MLP neurons of a small language model. Each row is named by its layer, matrix (down: output weights) and neuron, and shows model dimensions 352-479. Each number is 128 + 32 x the weight over its row's rms, rounded and kept within 0 to 255. Numbers have three digits each.
After each neuron's rows, "fires before" lists the tokens most often just after its 100 highest values on Wikipedia text that the model never trained on.

L3.down1620:115124117082083170105172163145156105113153088097116141101214111177118097136147136109145100114220096107111141055133104109156155054144099086136139119024143122173108130097104081172123105137115117145110102117148132173183067161125147093125103124062171169169181156107152167127171176128163154159137115155157101095116074087140148121117081020128163184125172104121105151135178095189155124120199
fires before: " |", ")", "–", " Bronze", "."

L3.down1307:077161139143144229122113088110105168118081129118126170091111184182123128159107194162129160208164105149122144137087162102145122142115122158137126124115114159137192092091078064064132119171143128078115137141126091091176137126158147132149143131134094122113137103131153091129127111130123162147129173112134159161121153112080091181097163130121158128087129157086154122113189120124085082134174
fires before: "\n", "|", " the", "."

L2.down1988:074110130086134129071148171172117128122138145120049140102119153192113092127055119081085098145108180129102121119096140169150103160144093109130159123106072120179162117114182131153194159151131169151129140179076182094153139170152126154159132134124114084132176117104143187142184112130072162135098161109123079059123166107061157144137102173135139217128112131163157107114101149100202147110147
fires before: "\n"

L2.down960:096100045137118157154126169148149194135140137168089104149126121084152107160142145142113145143149067208135073135222101124116117111171095148156099113166151138090120133110123118146137115148160121154193169175157160130148051169144139114119147080106125157154148124142118091113069118094145136169127131138139145183138155129138152172152140146085078127110243155176053137150119122158073184139087
fires before: "\n", ":", " in", ",", " University"

L3.down1053:126117097045173121127125093126142096158077130115083162140169160149123067141114093079115122156143105079115130087198126200144216127151110200062130145161132168123175117141124125121165140149143129150137126143166117207107066119107146134121157138116125085179137148150167074142120071101145149076103114051130063140147113116145112126173177138127173151167114137135158186115078213109104129117050
fires before: ".", ",", " and", " in", " =="

L3.down1267:151170081177180137070126124022062137121146184112153110128138091109108153113160149147120149178133147151194110154103175128128140104140096157109112072107176098170172128146068151124186113128152054091150209075164113111102157157078094188166154103160153124127163123123074187119148122150113117059145146141119073088177184154113121151137179098154111097099056153144119134121148171036048119086149
fires before: " |", ")", " (", ";", " or", " in"

L2.down1343:119117103120109138164125147130181092198088085144108125169104151197081177168130081114097123122104108103152128103106150170098105146162152081084169130132120199142161110148158139107190169113154115139153122129181100111124119118114144094141087211090124126111133118074115180101123118157141117155143113148116072177181134067106116131087121120112146128193141130175114094146114098070104136086110
fires before: "\n", "|", "-", "The", " for", "==="

L3.down1069:146077078142138130144064185111102109080174145117110101163144098169131127124159152125085128126140106100153124126167111084164153145102115071141146105173158119138120139147144104148132148092128143134176086185085121163108100111082123114149104148094163156042126087127132113103090130136120136184135175169106091153163148128126090171146118167143064132155162127090096180135179117175094139109155
fires before: " a", " the", " an"

L2.down1179:107085150157072088106160099150101098158155115074047151145105182171074163127083124128119112146171112142148089103064087146083136120112112072058159149110176147099237176125156116129118144145148067087160125146124103124158137122148151122174052148130152172148160151172126161136131174064162133124122095163099113156132131164142067155113080154122127137068109099131189082134112074104109065113116
fires before: "==", "In", "The", "==="

L3.down1589:151081167134172130126124201177180162122097096138104119114143084146110091072120122126166087181095101148057137170164023124111142118112143154191105126179096111215101195140159103109094114114140118190108190135125144117157158093136164127067101149147146130125176112135078148189160142126140123092145149192189108157114115089112095120100089124096111178145056088194097089106115201126158107143118
fires before: "\n", "|", "District", "-"

L3.down1995:138173124082105169045121105076088143127150092181102121112126109124151162153197159138162074129060108167111097080079167093132100092102091103179164176043167127088158132181132103136129138095126129102159161148088134150129168139179124132145140123056141075103164112153104093076104128123110147116099180096100129070190162064101146110143089183179121132056155096097148154144144204106089109075151
fires before: " |", " –", "\n", ","

L2.down722:099111188132151174130130104093086080103147116051093125123069139170088106134137164119089096114145159113135115136124068160168095100181184071118094153123094129137131189140118089095201153119152093139117160174128109179121112107095069115062131195130093087111096097156150101144113142129157142124107111116102189148134119106102145150123156208079140153117148100181064114164099156133164180090072
fires before: "\n", " a", " an", " by", " in"

L2.down582:102148124122055142116121100150104137116190119113142123107144162078164127161157117058064169148133153098127127078143114159138142177182069157202111082073113127108155069136167165145141105121142101161122104093111138143081180138118105117143125121171148138109158133167156112087109072104130144132114143055064101105111119149156161102104189097165146148140148096152091126136150106118108121118133
fires before: "\n", " ", " 0", " 6", " 4"

L2.down194:102141114128076140098093104166164127087164172161115087137111136122143158183082154138098134102163133154071124111087130123154177102173105196183146137132074129140076117088120189109111167136176109139182147098157095138087145120136124109159122162096135120136102112116165151159151197156114075153105085181165157069135132224122086141124065105079112185094033177174069100091149111090133138098130
fires before: "\n", " The", " In"

L3.down1921:157145123128140144133122150105141100128144140075122134177121101150146160097108080120154137136091189080161107106109118110135134153127096063108128059133086075131158148092163165094135143114129103131191193044093108061068091141114143180172119122137157088144099188108048171159097110095144071144116131091101142165122153000147138112160149108187165115150172119127082172106169115103178139143119
fires before: " |", ")", " /"

L3.down1652:139111046113083166107122079117166112136092147117129125138119123129182124100112095108106115099139157097169116101163091137158161130141092142169172078095142113149199158131095158142164092127075084109096130066092125168124145150087129091217158084119123139197160065131069134111098066189179058090117148083163111036192124106173112156195162143155187127098161109134124194129173106145172118133075
fires before: "\n", " |"

L2.down550:121135121243134136105127142129152127127145168146206108148151131133168098163117154146178120155159150124083148129125164082140113137184151093095124106147084132198134160073112141133166142133162130107118147102126107186120167166105125136160129045130150148073076118088154225103089147118076169139139100097162153133185163057130081166094106118170137147090154114122102169112202149145204162115103
fires before: " a", " is", " an", "\n", " American"

L2.down1691:106093095212133083145160126079073133182162141103088149100134153133132107099124104121123138133135101193123159100113121168097098148133127084172190159130126078137161159190130161150083135096145096128133029109099123159154102150097166146167100081099117159114123142131112161106084139158160135134094076078121127112171083112124178123097107162157121159101088100111105073106098143088116117144172
fires before: " |", ")", "==", " ("

L3.down1164:133141091079137086181100110080129132117056168144097164132129168101127100115082101078113122126072078151068157098125151138133156137152114145085130122140136144078151109119172123092167092149141129153144204139180190131092128181078095162104123105112143087161182085133113122094160131111169161117165146058176123119101166135101110146124166156131090138126129189146207185110136196138139112111084
fires before: ",", ".", " and", " in", ":", " of"

L3.down1367:108147093048081075105102158154130106118125142065075091129110147124180119093096113127140137200136081139156205160152079098132082139124165100100142163078125190194151182134116109083165164181066143158188128135124096145114125125163158146089120034051129121145146111167147118132121145111106119219082103098111118116123122075160154106114211157105150133134127132110133120061169137085182130169109
fires before: "°", "N", "″", ")", "W"

L2.down1107:121150149051154124085144093146129151142082113130137119093107170144093131143137188115060164157088121135140173127108135138115130182065064120150104122091173132138179061120160083097119121170087144065089097137111137132150190169111136072101132099053150122139157112183147171135107093137099143136135118090101102155152105040158161111121145093155197148150180145154200124105074206117124094106066
fires before: " |", "0", "2", "4"

L2.down251:125152053177241134107130121125107158168125097139178134145137168127155171113144095112100153180130129178139108129152215104116115139129144075126118150126139066102162125078128100140095081143178096112184101128128148139135088145165101157142131078134123168060108124112109151102126086156110173178136141150111114083124086122173177149115116131145124065176146129106119127100107175139104152139130
fires before: " |", ":", " of", " number", " votes", " ("

L3.down542:101151117091126180103106121089170123163139088182100155088120131115155100117114113087164129132107144067078176105081133126133175144098122111135114109099120130123105094118127079099138093141056162154145111154155121198167149137136161115141120157137126139161143134174130104149132076127128184072070161061147096121186157127135108106090191117138091149151141150168136127120069167137070141126069
fires before: ",", ".", "\n", " in"

L3.down791:056093100079094165091200125121150137156048165120117145147117146107121160154140132127079177121157132137133181095130110156085172067155097133092166132164092189189131119143124073119105085146128128118125129132074117112102139114146113091112111161122109121188125100090163116073090123181173186112109105113088163100092161082162097134156118163153116122105080150138132159119137116161093171120107
fires before: "\n", " |", " Q", " 0", " "

L3.down1405:140147115133143111059129147109132185164118122030117145073172099139126145127133087159136186166093117099169095081165124132084143144148101071159118083143144116113110087147121099149127113072218131088157124147139161192144088114097133150149081121143117062145129199165098134091124129125085156143123082117130122121159099056143094147118106165078158149145130148114153147079126093054107107141095
fires before: "\n", " ", " |"

L3.down444:151108176126130172146105068218143095094099118139120122184120086159148107134100104125144124144114109137073094137085137121130109163103136074081092168139121135144173158090073096155129160140144103182147154074110185146163153120110157118131152123189077176141143100082155107100133139134153098076097167082118103134139136051104129207074135117079160135160141177161100121158097084129174107059083
fires before: "\n", "born"

L3.down291:126077141118098102149106119163073154159108069071145073140066105142105161172083086163118160147163094160011085098168168167128121106104150060058120158152170118146205107137122094118134058123100125135231182087066121151162162133115133133119125117131135109218108119175129142180129147081146132160175121143129087156069149174102122173088115122127117152103153085154104129097099105140096120120087
fires before: "N", "W", "″", "′", "E"

L2.down994:100154133158212154046148107102101066129121114093103132128141178119108127141165149089132062153086115159074130197062111144188110083088143094122120158090142119093148129102120100159201126084174147103159124208111110193084178122112157090114093174112181091113130102065157144138151164098079138071166140103181077140120153123086118181148146079130145160077200162127091097143176119080155166149075
fires before: " a", ";", "p", " an", "–", ","

L3.down1963:137085179142141100143139144157097058117123110137119132124084121178109125117135097174054178073150137115131104090127097171151157118125180098125138144179163150134216160122160176169158095146111142143127143120117099147147145168152211131062130163145154095111151157089144126133132153128169113170084096160113131130139192128153132149122147174160115050169185132172123112139112113109093167175107
fires before: ",", " and", " to", " |"

L2.down1944:129087127052104104116129152081158092138135140132133140141160134098113129105143126118129158179094100152126113119114069103156166093162118139182153123142085125156159126156162111126084194069216133144170141090082116101178158156159144137120135135115196182048099171156096121123108129122102195133126141139129117134111160140136190127174181167157140180119180123186155133080114174166163089055103
fires before: "/", ":", " |", ")", "^{", " ("

L2.down553:200093086137160165068112114164123107164112127147178129119170110071136185154139075109143151123127160189112163163163123136117146181094181148141174131155080136123135133118123125099130088162147139068120053059136112111131100121159150154119120104136134159114163131141145091108080151101137095111159131059154166057134095133154095155163110095143051151061160140061141113111151158174101213104111
fires before: " |", " Championships", " hold", " with", " –", " medal"

L2.down14:132143184157121099133164120055082167116137073142131112115091133116097142172151119154112162159072075143141142110164140129185142086135088121162146167157159095144140140094149136069112154195184103109205117188183136140138089083082166140149104108127099148074119135091166107153102102136118193153092177140153107140089135106124111130103131140151124135074120156109060096165104122123164155156159
fires before: " as", " to", " the", " for", " by"

L3.down1439:119114093141168154102102122140096142113189080134178128161123122147141194089131180159144117144123161185120105183135111102140155160078145109073100061137117138098176142104082122129129126089175112152130089052158166179186112118159148093185056145197086101105131083121168148118113138132167109109133151111085177131127094176105114117130082102136134115102129125123111085146146108089189111133148
fires before: "\n", " 6", " 4", " 2", " ", " 3"

L2.down1673:138115123147123100036171159137104174143135084064074105071154161102129158161142168127060085102122162115161158119103187133121062178107161163150080145045099134121139165121122104114117128105050123140105170122182172133148224195136093151137110124079117121103147144146123144117143114144110137155062112184124141121108124134134119122122134141115124148137076203133145123134136140100136148154138
fires before: "\n", "-", "==", "=", "|"

L3.down426:150168145140105148069151107126183086149155089133052156144076252145183128092177103067133056106157097088123185098147117119103087131150123140110092119176132113066120155160103125137079135151106031143118155154108085147101052166083086074151110128111126111183139108153112096101149049140149123122123149134123054099121134154203123126137141126092163181094208138143129126058119191119082121116159
fires before: "\n", " were", " is", " are", " was", ","

L3.down110:136169047162171047096083100143120164114180150116138108056143123171159114117146070124197119105138138116223115171140124172144121131101134139127096131081090120142184097122208145129166149204124068062120123160109106120104118166121034133131166107143144124137241105137067118135096083121182124169139169141085091139128155163144123122144161139159137143133147096107164136115106110054119139104116
fires before: " |", ";", " or", " Actress"

L3.down704:085140128108150186083091093123121152129119120133181104130126126116095158174093173147068142173169157205153109162154149125113153184158115152086139069123052161143172119135131144176139142131165123060113118100095141138109166128126065106187148200139101140105137074111051157110121095170129175130171121154116119086079099163106138131065137120146136139134118083153102128099136151102104137158143
fires before: "6", "3", "7", " 3", "–", " 6"

L3.down2046:122159172064109143143145166060121149110107125134191132108111100079096089119160128105191100144154146124130135117159088179102169079104123094112116128097102167136179145069167066141127128139198111143176154103154139185144115090061052117103141139133125145142162104145121142177103124151125139119179052118141086137130117102194143132140153108153152115142132161151114134095142093173157121125056
fires before: ",", " of", " II", " in", "=="